From a checkpoint of a small transformer trained on Wikipedia: LayerNorm before each block, no biases in attention or MLP.
MLP neurons of a small language model. Each row is named by its layer, matrix (up: input weights) and neuron, and shows model dimensions 80-335. Each number is 128 + 24 x the weight over its row's rms, rounded and kept within 0 to 255. Numbers have three digits each.
After each neuron's rows, "fires in" lists the words (lower case) most often at its 100 highest values on Wikipedia text that the model never trained on.

L7.up317:141136086098149109156144141139138120112145148117153147148120140118138124097126146133126159138147143121138162123140088128101118125157150078120142142107143140160131122125112114170159050107099097164072152158146135104119111148164115114129128115118073126092135100162081154197123160101129125157108104142106142128091170100113120120110089127160142126117106147116128066113173110162118105152113151096146122111148116119168146094114112150130112174121136117138153121140103155161130132125136137111115104147100136118132126121163109095138114114105144108160114158149121163080127123065068118073141133161123140166115148135098131127156117134144133100127109101097104107141140162139128127109153136099153150121130130137144125121141147124144123129177099152129117155096112057122064145087160090
fires in: "with", "of", "a"

L12.up348:114104103098081153100121090162128101121157101099154126137143126150123094098139108128109120157110098134109068116117136131126155129124136111111139088089133149112157117130164126107161123122126131167117142087127142081165149115161097144115135163158110095098169108155106106111158110138146149138166111138142130147083138167153124126127111105154154171101080113126133068096123133140107100128162131097138119081127120114119140153094113103104116152164085115167119117158165107093161137125139164087126131158137160156138104126156134131143169125131114095146099115142121156118143162139106124137134128139150139152100116128118121135138116142158121122122118098146118119152103111139107050122134149086141134106085144165115111094125091147174127132124137133106120153111145120131098080103193105
fires in: "as", "for", "when", "if", "cleidion", "in"

L5.up533:109134123092098134134169102135112125103175159163139118122140141107155135123060112123104160093155141140115099099177068133159130146142135114108128116148138124138176106074135126140181090124161096176127128105173131100116131096103098141121141096138139123117132139145184124131156135123160144126163112160103150136098139108131125127107107142118173152123140117092160070121145120089152103133092116132116088074131089144146123109123108126118134119143101107193076121149154130158126133132175142085151135107097130131125111146150125125147142095112079111095116165124154157125116136104130115102127091192154130151111125149153131135171077134062107107105127111134136146111133148145146130118145120132135110137098140155091132144109144095076134068090115092082139100114132147102114133130131113
fires in: "a", "russian", "and", "his", "her", "people"

L7.up417:142131143120105146139130118153106134105124119100143065100131137116159098140104100140108188130094147133133141112174140126165123144169121121124159169120147146163168117075133140160129098119138083185121119116108153064132122109087141109107133131193128109111157109083128156122140149116133131123144133145115135144144145116148180162118132150097132148086160138124177139100179096162162139123146150180150131135115145113126128125126141167122135145116141110187111138132116211144145119120135121091108141143107088138064113134169127143114137146107106111116107133118119164104127129122114189125159090143121130137120109161137096117140103138122124094111111092102095146142111128156111143115172132131125151111120126118103130130153125105120129128105089153115132136087157137133110108141169133
fires in: "of", "the", "by"

L12.up981:133141144110071130143122099157163142110192145140096114121127149148149140152107124139132061130161145122111127099165062131085096136117092121131131128130129144124115118103147115147112097138099093098119102150157132137153126134119114097159175129101070149173137119126118115114114155172098143150139117141121115092070111176141143124133131076128081097108108132125141058115138097170119110154097122169118128118149163102153112109128146143131136142116083144119151137125182123134120128129094137153156104154076125146154130097133101151145173110143147129100138114117166147113118159086141099116146126116171104149130101109146163093171118153113127151130172102127143107188149115109067115137138148161150132137130141111161142156136136130103151136120117097130149136146144073155160163116123070
fires in: "on", "arts", "arab"

L9.up1127:134134163133123136135100140135118113100118136164130111147152127076140158147101133211150131121088082118101124140145105120117160131190108108151130134142138166142112105153188149160114120165136129125135100134170143135122150117140146108175133159142130151126137094156113158152093105133126119120191143139109082131124162139124126095136148129148143117131127111154107122128122147179107104086135172123130109080108137098128105148134118093058102133145125121164132151127122142118162131141131112049115174111140147126123134156142148134140147123088105131134140159112091135119152164104141141118144100115130153113118158122076125060127149137129142131095100151038111171112096123143124141112149120133114124111162124127097130170095135156132126104134115120139107107164141161160088104106117133
fires in: "of", "and", "de"

L12.up372:158109098125119092076145125126109109111167088140149140113156090123145116111135121180125128147126164138142110132104121093117086119146127131130131128093116160139130112088130121180140107104130076140120119124141103087105122161109094122155108183152056129132146139089118158116123165111135102173177106146128136136099116152156122117181120113145113138138122105131168132099150138122124115134115139180082111119106161122122097116122135197130082146151149129143099137121099133157132133120128089118137133139121173119135107142158127087149161169142112122105112138130098147149151139098126119127147114141118074125115102125102103114110124148112099125112122109125142135115125135145122128094147101150158101119147150100106109120122127151145134136176098135099146143125157143114086084132156140
fires in: "as", "of", "a"

L12.up851:159128135148157131109146136160122134127156089117138103114127133105186150140146132131084153154124127130157110115166084138140161161102162124162163097115138110148120117114122123134121113137179084094135090182133173129136151112108149114087142079205148109142118113144116118121140129111146136150165109160130109143124155109137115115125083119112156114159149103122098106146162146142132112105114129102117149147142124133109157174075140156144103141159129161112123166131121134146154121116151139126147116149101200128129107124152141113077106155103090071108104170086153170124136130074106110165137093111129152126094099164129132122145123128116144160149111071065126143137126119157151074128166075139112133154135112168121107118194130160121156129109133140146145131092119099117098122120137112
fires in: "a", "post", "etc", "multiple", "its", "earned"

L12.up509:165129133170145106119114096175147116128160131110110126119153150147158120145168122155092130106115136110134108115157133113141101152123101121105175162147136143117139110146140120107090083108123107154161123112116136126117138136062170158097171102185139147103174114109087169147140138149125156110128167130077133136118136131135131129125158144130159122079105123126151131095154130140128144157115103102099133111147107126101105091100126151118137144138106130138103138141183132173173154125129196101135136131147129099148154130172091075179111116125088066109082138117141128088104154143168100142158114115168144156117110118124102114165100118110122140165181144093120123118126144169101141087116106142147153131136098153138148113112169140140158129125130107148193138113132100121082115150135108
fires in: "a"

L13.up543:119137111142101120084157107136158147134108102108143106087101175138176110106167153129111136145145174126144089113150108092155107114129138100150161121132140131132172123087115125166132107132166169085147143120145107174139156124085122146142118135117141110147119108093076152136102119115132129133163147157111102130147134112164133134151106128138136126139181169090164103117144131155140135119119139153158162123119162150120137118112112095116145090101084125093115162154115127108147117126127194149104105146099135145175185139090121114112104084122113137084113133146100154110161128155093164147142068122126131136147126119071128139139085150104132128144123117054160110141149149133168106103135152054152151149129158131172117118148139143129150138114133114125119138099123125083116162107133123
fires in: "is", "was", "are", "get", "being", "s"

L7.up105:143110090101144106116144105138115095134154095106141133048158147165178069156141155156118140118133152142122119119120135122174132148097151132159161107123141126160168110076107120130143135106163066113114181142160137087116123131119118114160151140126109079130137156111127156107155164149126126123128099119136093167132089126150149119127142135142148107129113118088124112111144134117142113111101121169114112092111100134167118111078090154083057142136099081124131116126125152196126148126144160129130141111116087112095052158156142117134172070125089109128108184115146165114158153123146142111149094159153141141080134147123139105117137149141088172118186117130155120108161113093125130113112114111175134128121151120127125131114166153142147140097132135095095150091153134086139125165138124
fires in: "of", "three", "many", "four", "two", "five"

L5.up526:118120167123104149111104099121099149126143178163131103085115126116167083156112150133110151141143153149138118120180107120143128148119140096121127176107141120118146126100144126143082124105111076156123121115156130107159075121128075133129151135092109155113139115066144091136138132167124115110145154103106166145118109132098138130111085153136123126114123134097139088127116093124116159118107126145122152139126140144184123123093125181091146121161139097129091126150141159140129142117137138054155160121123150136135133124166148137129187135099134120066124120108156122124143190139153126106163130149122126137117083141107126173135147135138101101111189108113157112107135092164117133125182092109146144136124108126160123101123134099117125124126076161133159114111169133116126115125158195
fires in: "on", "he", "she"

L13.up251:144112115161103096089123134119105133089111105136114113133139126154161082131129153147111169132117140132100111104144109148169135133151163125107149140121155177131136087127096115155084134105111083117169135146165132123119129115102149117076171076108119116128169110115129143141136115139099136118127114107126129143119157130138135166141112147101140147153119117126091136111143129179138145167107111144118123120136141146112106109131147135163133171144138174122137129131105109143130171125160127129151144105153100153133165097148121111193097137110059116096094124100075136120141162140144106130123121140099129152142143148095121105121087119162109101158144096088103113141101098155117135118162137079132149099153119150111104138161117142114145140144118143114155161114134132115108118127143138
fires in: "a"

L8.up371:149134129096131113111138131149115146133140137146136070129103166137142162118073164111119165176119185098143051135168124109110114122118098173126107121105147076127068121115111118150131099136127172115122093125128155107111166037127128152098154114106109147172171120100124125109104128144128143155173157143143150142132112147140130127142118146136108161140122179122105119128133112095090139149133115111128133151095131166118149141127114158142145124177124117110147144144112110110107145113146137100143139138130108154108082150119121106161135134102136118115158139123119111112106137105126122105130120152114121134126134133082151101128054116094184136132145101119187165164134109147082117133130093113153166109184149141138129134124099150129176156140130079134139112103130112087117126117146141
fires in: "a", "an", "in", "under"

L7.up710:164135120125140136103150130136110146145152085120135150158151100126135117122155162165086152126188131127138150155167136144109161149102129156139117130114154113112115143111136125124157117117126132082162108091160147110091171104168132108126131110179108155160163088154144169111102146127130127160156135109145117179103145125064145129166130129141150184101095147134132095118112117140165133125123099080113142123157135148139096132089102118107134112146127137143123162135125146106158139127072110138167132138109146097135122117140134120128120098125112125161155148093107136136111121099136145115158117152165145170085130162101095056105077121124173133134104048144154109119136147166072132110129144149118099088145148114128113136139152161171138064101087142137123119124162112123102148142098110
fires in: "made", "more", "than", "most", "one", "as"

L8.up1051:111122118094134161119089146144117112101114132144147156126145116138149117101112101107116198110101106145144116129139131082114067134120127067108150128129136088146149116134098122146106118124072159147160105148116122168128137081117128124157127130156122161120170156118127150147128109076139115120180136133172110108143148124130110111165110150141108138128091138164097128120164101135155090117143133153142094165120162127088079137162129166107137145146111107158146150123122126125122163107128121089116157115077139146140139112088119155138148127122109127143137152087127089168155128125122115094120114126112168121123153134104126116119110125158104103087126108062123127129100120122127118153144121106146148128165113146105172113159166136171132125120102173112120148119157143064085113117137182
fires in: "of", "to"

L7.up330:126114122118138110095135081132115150154134125104131116106149134101173130142138150135085131095134102109124106130121133134186097121095160151127102105143146095124123130097129124135136107096121079107141103176151098094106156124123080115173149156183096068112136102135128159137104134130214138134132157117097164105129139109131164114163155127124126171128107090121100160108123135163113138089102142108130117119155108086108147137139169161155165118134161103097111130111193142118143134109124155136162160082122109118111118163106126132125119100119101143147149189130107145121168162155139185128157101172179110123147079151117159125147138129107143158132102100093114087139122142132141113124140142134146176156085124076170210109120138125107163148120123138114133119134115104130131155137130108
fires in: "more", "that", "much", "most"

L7.up707:096122107156139129046166091131135146118149156162157170143112106124127132134102109216114117145131110161145077129121175111111101124143155120126144129124133138145139132121147124123133146153113131124141090116111109110124116157148169109166142129135092167129119106147103150200109126192138131158153116121101092175140121160146119129135151138170100190119133100116136143123137117144164135110166152123122124142105112184134134139143135096129123133163083125149133123186092143125127122114135116087134124128101144150160116122099113090112131129139153100114167111134126168108098140108130137133107100171142156129088134134097140125159087127128132114140081111111141142142154117104076152122154066129152131105125124118099130119106100155134113139136124099124103152102112138112082107124162095
fires in: "of", "other", "major", "name", "player"

L13.up1111:129077145086159159128161126133119129158152093147087133163167125132147137086131124160137105147190149083128102153106108110143137159131116154093166154136133118124135103135153135122128107099151145109113119111127131133148137158128162104135127170128087087112124103119104154126126138149083117156107119121147090155127155132127117174116122113165117091107128180104230077116118158154151110108131125133169118107094125102133134091139117120075103144099111109156126114101145142176142117133113136138105107083173126091106122106114147143110136096133108115151121102109130154098153124180124103172164119145113144101145197115134112092138155158100120099100111089151151126102120120166149104101115113118116136080080097089125127142163142147098103146140109123101144141135151132130111142136102108
fires in: "may", "would", "to", "you", "could"

L8.up973:135123089056134134118122090133105150108150117170151120146103105102139114129187111112087165139144107115127072162139169142135139100151126147123120097178141125114167106125156126172111103118118179120109105176166139139117154112111095135088133110158108116132149108138132107126137128149158126169182122150098144161134138156147124138088096138122155119148142104123096105124116113095125129131140153112156105132127144154103153120169120138074106158108105103177145143142134155172135171129155126096125147114082150157109092085101154141141112118143069104107135170106092155142101144141201110110142062105100154157117128168141114103107118126134139159116159106121121082100127164169131135127128109106164145100109095133115109115172110097094140123093129125129133086081133157124057160136169141
fires in: "of", "a", "with", "an", "one", "for"

L8.up903:152119185088148117129125123137085124104171143098139132135107136143102138176131109171084134118162146093138074153155155128124110121108127154082106085090145135152109117122123118158142124086148109104131147151134158100092147120126110139133122127120092114160141111083133105137052117122134154193113120121124129170143111108162136100180157151145140159134133159147107138111125071110141144121120113087132167115141131172123137095150103126147130119161111142127149151143113133140143117123111124164124139161120078125125116094137131101151125158109127125148103103071131146101106157120087162132140122151145107150112121159133139111155097134092146136156178137105129116105129176096087126103142079123175143134177153110120124158144135164129109110161189149126110127128141130136110161150121130
fires in: "a", "the", "an"

L13.up333:180137138122133132107126134176129136110141112120132108112129108113100153127143115142102114141147115112111130093158132139118156101136131151139145117109137085130147105097110122157140132125147126095144153135138112100147138082137136121134173134116126135090126162082105133147105145139127127136143080151159138131075139136160121166157106117107146114149111121101133099134124121111124155145120124166162163115149152119133090149149124157140122127110086146127128135164168175139161107131130128162157171100086137147144125148093135100109129118106088157113126193133149104128132128081174102083134141154133112169132150156109160132145119128119137102107111113094113087120135164091114089118137175118139146134116115123162132146137172119128146123111113117102135144092104052085104140093178075
fires in: "his", "its", "the", "their", "s"

L13.up366:175094123168107093139133153142093149107150087151114102133149140147103118114138115123085153140132119092109155161139116149118128109157153100132149121147129117126105111096119118089133113080102146077131130111143134142134129165104111130083129056149114121112138125126107174146148121107103111152115108141172136130140153096123159153130122154130138116145101098162135105098140129105144154131107141134173148139143124117141132108151106138140077099129122110162139121135123127169132132137105173125143170115151163104153148096115146100145112102142096171099104137151079123151149126131168155083126117178117101150119116133119162139158130139080149149135128122127148133127132113139087102106153137120135160146117113153165112153140100103170127135115131113096164116116124110139160148115137142
fires in: "a", "the", "its"

L12.up1127:176134133133086106112136147145138166113150152133139120075133095116139101145139156098122093088125110115116131169148113117140114156099135103172148081102115103143142133123151101162136113150154125150114156121163110113112141135116120118120129112160116159111163134114129133147173114127132123133150091134105166122102114144133104150096074149138129127098137130111167092126128108123126106122124108121104113072170139140118161081127069124119109110121122105131168144164174152153143141133152155132140164120098140095115143162151124107127097080104115136061128145099145126111098180126115124127122125104165112180086128165174132112151121132104142095124098138080135088156161113144111137146151110095160144124120115103171127115089127144103129112123135115117141113098134111110102126120154106
fires in: "a", "all", "in", "with", "our"

L8.up1134:147121161111112134133157143139131129161135109132114140141136103129120124138129158079056191135140158140121092099123116145106117140143120155107163135091160139125152115135114126115190100150184105122122095110193097137091121112117110107159119141122129150117138137121138142127147163094117169141141093136104067118148107137113138140166153132125152138092154136110122128091121159121116141134148127125130103112156144153137178153108088126147121096140100121196103107150079130132110134127092130154106141129118150176137120128107056119139154109121156110156152158124112095104111115130129122142161147130117130080159143171146122118181105123075159099123097082096116155169181160070117138143137098144142136138100107137124131138102135120104125078099130128124108136107134116115101123091132119
fires in: "of"

L7.up1043:111102141129097187157134137127122119106118124167128129138132118115118146164121155124088154158158156112128102141133137126092123166097123128137162141130148161118140108130135132109142146132097138107083093122123108094135122144080125126129133153089123133100158142159136161147151161071146129152140077137128083102113124154115117112092096166169167127113111159138135091120133131105155132112154174161125133099111152143159142079115133142138078090162091105163103139150153133115107130128112113180162088114101129152140119074153130139167155097103103103133094146114152096109133092129145134159127122125082161126143119144138149188185108131108118154124090117096124133175144162172124153143125120111144110106119138098127117137141094117100181164088133053097107151102151126113116107112135140
fires in: "of", "cranbrook", "brodmann", "what", "walnut"

L5.up182:177122128135121137145137140126099167079159145163094113137126089133153104123173112167110145120117146131129153140135152144133129108107125058134146117154128117134119105095141141102123109111138109139177084106115135121073144175101119102143135102168114060166114135131161144116143124103109130170125093134146117140091123114168106145144136125124167135121129126090142120111152127133120146074114119101103155094149194132152136140151146152146118117133124118133096138132138145149115108115096152151191131118110089070158133132122149120148149083130087082107177124126145134101150135105124126129136133140123138143098130148137143119127126121124121089113127110096122130119125125196100129114167135100112090131152142136101148139143167151122116135146146157085164123099173134101119059129173130
fires in: "s", "his", "you", "i", "her"

L9.up755:133111140108172088106120104131120166131171140148128094124118095088138168151114148174120114122159155158141095127114153146163115093095128119120094157084134125170169111125130127146114102093092067125154107124155109143145120168094128101122145118141120159074125138092123108125119102174089143200114087157125130126142124141188143131097114114139109171106170173129156110108114091129108127100120136127127155127102120132162088191111130114113098153103103128139119167155142145167137100133137136151119156144090135125112105137107137125126160145125079122107114141134126150118128125124139133139150103108132153154116116152123129140108103115130147120140106123080128105121145120118121106089147127154115136126091127093132180121166138155088151111115151120074125145131120124127060085127164092
fires in: "his", "their", "her", "s"

L2.up926:146136166101127115123117121114124164142144080121107099116152126107155120131124146143114138120127135114099109175157108145123097153158168089118138122137119096110144114091113113157119125103138116137117137125186138133109124147107102140148140141153083096122129126148175157115115151159119116119125084080121085144097121165163150131156118124162162144083130145137153129141114100152093085110143118134140115090109166159158111159122132164101109144112107126151113163124165152157136145153115146113153130082117153086144120081153137128133123087152125105129120122129133154114141140095150144145142109160121164106111144134130135127131099125120132111137137112109130110130132137179069121088129150109174181136121105149164132153146101135137186110108122120137125151140163133102087054139153135
fires in: "for", "which", "about", "that", "as", "of"

L5.up280:149115128145108112111147143124134166145125170137123129098100113114170124148134127128106129135121159071126123145148098086115122137149143136142146133170129104162145131092096130147089157147173077095099135170166126124134110108113134134077140112137130123184127145111088137106111169114164143118136132146141139135119114120075140123141071135138128153131092129139131121127135121085121126117141145164155173141106158098132098176109119157125088128162112116124098157102100158123142132118077137132178144156132168140100088141103113105138151111133094102118106154106112120159156134155101167131136075156113174147098128160113129087153118120072165102122148079139182098123138131168111112122126095123161152101150149123152164139132105126168185194125111122098126137146132115077119154120105141
fires in: "s", "the", "his", "first", "and", "second"

L7.up801:137117100049089108133166125146113117133154114146148160149121142098130155103118135116096168115109108141122112142115097118120152145124129137147130135113144130131170110117112134136134102145151117135121134160126116127123106079092112141092130070124112153124132137156135114167161145091114134096147098163084137132100127096105103147156078125181135141080124183110108090112155098115134166122139122102159120115128124122118104142170104128101097163126149139145137108178108178096091164112173121132132157109098153169148114098105117120173162146091125139135094127116141131123123162112126117131134122142129162141129122144111145109151087120133117148134110142086135145169144108166122116147200074117145173136143145132093185146153130148146116104126108100108093091129134181086121138113142118
fires in: "of", "department", "independent", "microbiologist", "mediterranean", "depth"

L8.up379:119124117091105146108137148167096172098144156123125156102098113129121155104104110113083140113145103101092105117175125129143126105121147133102138111134134088080152128098109123123166086125125099144121119062122107127076124201118121140121151149132115107109109133111089101140118138115172142146130094146111154176110156126171119151143168156121153106128077149120134086126131132139119138158129127109086104114123134148143138130141132187152100089115121141108126132150175140122141109113137129162121091162116142120152107123145135136110155127132088101109146132108135100125110115084128135130163107116110158144181142126141148150114129134104138124109122109154141078136113152099120097122171127077139151108160139168124122146129099151122132112153150086067132137109129128094121069139184138
fires in: "of", "to", "the", "him", "her"

L5.up866:115115134123133128091135132140083172132154154137137106120110106175152084121160130135125122100129140099166106137096106122153126160114144164160137119132120105132111133107116123120143099115104099144114117125150117153111110140109144105091163130143107110112119090111127156109163154132137114128170178077138108156103095173122111149179134136180135153091136127144094116126134095133143109121128125168133170151074135122095127122105193104087140122159110113120115148094174180136100141105129106080157080113097106090148137120115072135132116092114128146094131143105091127141165146143092125090111073159154122135104168166111147078153078121158157096117149091114156133146130157161143127078123141099126118123136161143128138111137117142142143136062110116090143141178130130143153139155102101
fires in: "each", "which", "most", "more", "united", "much"

L7.up49:167126106098106139100099122135129152127145149159170137128139092147150140135130174121132155115129123147126070098132131143131115152151164121130133112120127062132098094144108121100128098137119107117113105127129113100099093186110131125148138131135131121145136134142116145137125179086163120135122124092144114131113134126113119135107123139122153126092102173112118084104114110137163099131160139077148105130062144121114123139129084146087097126146143127167132138168137123105103102115114147134160132107099137144140099104160108179119130122085138134106141124107140122129126193115147132181131157160138133130141147127097164097079124133111162145133120085141115146171120148131121136097139117108139110118157164135180182125116108129068124110082087164096097120139124112132135104139134156
fires in: "to", "of", "during", "at", "about"

L7.up909:140137087096152130147145127134205128135143156096148145163146138149145129113126115134117153119177153122147099123151124099120111165144116131135141140103124145145112134144116115114125098123094096103135167131165102136130139131129141123161159143129069084154143124078140192110103115134116127106149096133102132127116127100138120126144095110149152158094132152072124108124100164124110113125160148091125145119162140077145122152045090103077145147082104137129146133151131107148141099125137151114111118131064153132131125105131088122105136113113091116123088197136134137114138134108129148091130148156156163122154125183120166122094106145123108093143102093108126111111144168113092098097129149094144110140119177112107175133148154135197121135153120148133074143086148087138137115125177108
fires in: "of", "also", "highest", "to"

L7.up679:190101108143085159130173136134147140169138118124138142114110118123143141107121118197094148111176178124103130134135115169100144141109100110120139132129134123136094098128133139114142127086170130113086123129127144085110149122131125144119108111131107081096122106116097154128121141124099133177139107131133138133122118124167134155128157144216133098124181140125151113113136139141135141129088112132178112141134152145112123093099123119145122144102154119139124147121154131208140136137109149132163147131083109100126101107134108101151150108117118088138139159160126128155180156116138129172151106140145184174106121156121157083142117133130137119152151131096170088106132153149123110094143135109155158119095128131161123108113108154170098153111131097083152128137144136114108136158142138
fires in: "the", "his", "s", "its", "not", "their"

L7.up734:161118131127129174137102076144175118138136116127163119101127149104149141109109090120120145114169169147126126143151100142178120116130153136166165102131139150109153129126122120105115096118136089164139160097153117100113100142128097124119133132190151146099124106122133151166161123121105126158144134131082133089107106132125110114130113115134204101129100100148181095137135155160106136108128165135135104078129125145113124110105142098095090119103140108147145160144182150137153101117175136148105144150112141152145120129139130174127185134120105114117110117110133128109117140074174154109147094142124153149119137120137114134145103132136111097091155066118130105132098138115114120131193158134120125114151093122133138107137143135096110099125170156076124096114135133135087126160123120
fires in: "of", "the", "in", "for"

L9.up867:091110128131113104160157108127077151142128128121124108122140146113130150125113119125103123152142136155112119146133108099137111152120139143132096126142142101147158133131108121116155119106146105130125093115146115129128105132132138142175129151117133095082150147146097133131167165158119142134158093154138090136119109097135121098138148128166170105154129131130121136116160125121126140120135159160097147138073124114142074107097106161126094098103067088146104103132159142150118136144098095159144123163086133161122128148170129103112130118118090107155115143116164130099124103121100158092114131127089101132103162174131138129149110137098106105125088082121107151137158163118100139120149127071135129137124086126148128126110159160095115146095122107068097194156156108073096069108150130
fires in: "of", "group", "year", "round", "number"

L7.up820:140132115101105137111151143139118115120146123143107115102109122113139121123144136179114130126102131123092121109157131135083097120103127130107153127100128129160108108110104139141168102116129124122128123098122119106111120108083157117097149090126133117135157149133149104149106159129183126147150097132132128141120105119144110088114139152131155144151154130123118109116127125171169140106134158138130141139126160103152116092131115131129110118143132097134165122118109167179132128127127151134139097144096128160161103118106130064142163082135118122139184182078110111139138122120131129119135112127118168138109126132127119104172110143149131182117066120089130129119151137137125138077169125125129119115103177156117135143101146154131140121073084100087127148122147095160171077107148112
fires in: "of", "and", "with", "his"

L12.up445:167125100105134107126158133143146151116132086144135092087125121128155137163161106112108194130141158124166171157146116122134115100122114126120102173110144129136140125116134118118167128097099131129165138136121119102140135129071138144123134146146109157117145111145119135123102106141089161135134106139112115169151130121133090155154116150107098108111115105100133137126126105077107170155085098118164156120115182123145125110093064146133155124086112104142111143144112095145140123144131141150157135151111086089153096098113170105119159074141105146109135124116156139094155133080145172130129117073179112200127117158140135125115105121120146105132136137115140104135132148146116112123156098118128090086128123098149128137186139134148117096117170118070117151109105140154131098124145109
fires in: "the", "s", "a"

L12.up1059:201143157152115130118119113134144161125147087115128128120127121147138091138174113097114134156134156135138157107151115105185126171126126106126106122100135146115174108111136122155128108119151133119112134134140115117162144111080149149127139153125110118143110128117141211105121142166121112101161132095127114132097122131172091085135093100138116141102129126160138106143137155133119122131124155089127093134113139094147130094094128152121106142125122098094153160143180066141145132110150193118128108123133135086148111190111129113126133112105128125129116117102150132112180119172162174108124129155129151142120136137097122122119138132094118120176125171094136105160150102155149120135133154114153104110093096120123139128129136148137111159087162120097127127162179151065092106126096121
fires in: "is", "was", "very", "s", "tone", "as"

L7.up92:115093127147151153136113125135116180123126106155121115079134127108121100109161134119107139132154139099131111162101136124159061129076154095182114137192152098133147113110119129137164158110095104167148126139138116151113157172123125114106150157138127101142129126123169186163107111149134125088145160118097127111100106133155128085138116122116125148137127136115112141109150086099114151084071140154094097155094125124125111106133115167126129110154149057130110149107142117167137140099108125132131083143115160117168118113147109126155176146115103144121129156093134152121148129089145176110129123154145124148130133178124121131173127124123157072140178131106141119100161136142131123095143132117145151147128097122088155098162167141091162074125145126111132161125154145093088077148192114
fires in: "history", "career", "time", "home", "life", "attendance"

L5.up538:149121111145091135084150119140145152127145116144116147081129158137116125162100108125104152149160113131176149144130091159118152170133145121125166093100137133115140132116148113108151108116082126126156144119136158079145134136146143138129143103140133113108148106200142135134166158115121141110117123098079083152120134128108137147128095098149151122120117179112137086115123118126152134141136138137154090106118107177152159127123119158143122179133132123146157147175172159145137094131141131143155122122122132113134101102154085065126100115112062172119144146132154137087124152133115113102154154155130174158120151106112115126108053136119137129127089111081116143118126149188089128139116136102147144115069188100135116147128112154149112117146145057094144131102124127123077162117137141
fires in: "with", "than", "protein", "on", "anti", "non"

L13.up1110:131142100143153117139170097166113155138154137110139129121128103153126181143105119124130152125127122104138136111184146128152151151149112151140119115103135120114141113101059105152175129127156095128133148153113161071149099098065162131085120148153103181183129108094092119147114112135127128160123138097122111114131125136177150200118133130151078170108092135123181057145120114088108142146132159113116126125103141097118139119124112147127112149126111110145118160166129117161146088143123112125095127096145162159142098114113099159128114138122135125155109140114117089128144142095125141077146164144116090157136138169108161108148089121127127109113093112121122140104156113126117122119133147076152104122101124166097133161124164135139111112130140139094139161101127122169140149111164125
fires in: "his", "their", "s", "its"

L7.up1100:099126117108127140085097112129110134106149147128138079120130111120170143164110117188121137082157081089144126150147137143147110134128130113128097203145140082159161112125133123109094122145120110133134108151126084158125144140131131096173141119131134131110118138136149138193110095134067118102119151087100109126143134147133096117147112099112141178118092146153131117105151149127115133116132138093118129147086134121150134120146114129076127094126137099134123165150152111150135159115109130127118139112120152172128119101127142153124120123100110102114091147124128111104163150093094121149159113136109159136092173111121166121108104128162150104148134143093109141135132162151090104115147113150134141124117093123102166114202115164106138128134120142096099139121118099103088137116114119
fires in: "career", "life", "europe", "america", "worldwide", "states"

L7.up625:107120120114125161158114121143130173154116145142066118102151136137111130093106156161098118115144119167110170118119106161140100176157122118158159135165137103131131137112138120140143125122085115106165141118126148124112119137117113126124151114144134121115124155092096157184136175145147142118118137159079137135123100133175132081113128125174134136124150108120162135112140119152149173085086150170107099111075114122089133110126134139128102169157110066157105130146107161187120153114118121129094124116103099141171126142151078116129141095114154112130162092114086186117151137112154142125115095163124125134077177142135130159125132123123109114128099102147113093102126138120125108099161120115174172117143113114088159156127135136138081152070131133088116139152142160086130105132132098
fires in: "and", "in", "who", "for", "of"

L8.up749:129100119092152147104120116116129145150136093144111120117119076139145144123131096140114119139166150099078093154151090124143128123102204136115150165141120099131156123130122133122100162105119088110128102149140085108114172133118128135137148129135142077135139118099107146124095095112167132125128124134122158096104088175111147139136117143135160127094124125135142105123142083111128124107116125099151089149142132143155139105116124132098126136111154098110119115144135137138108147130135130150156154144079145123119112143076086115114160144152079122119132144116132135159152166124144112139118108123110158102117159117067193117140155113140172067138093113100135132138136129115105161115142136088133178126132128109125116147147126144158114124099122086121136130110118150149111082164164116
fires in: "first", "early", "new", "long", "second", "singles"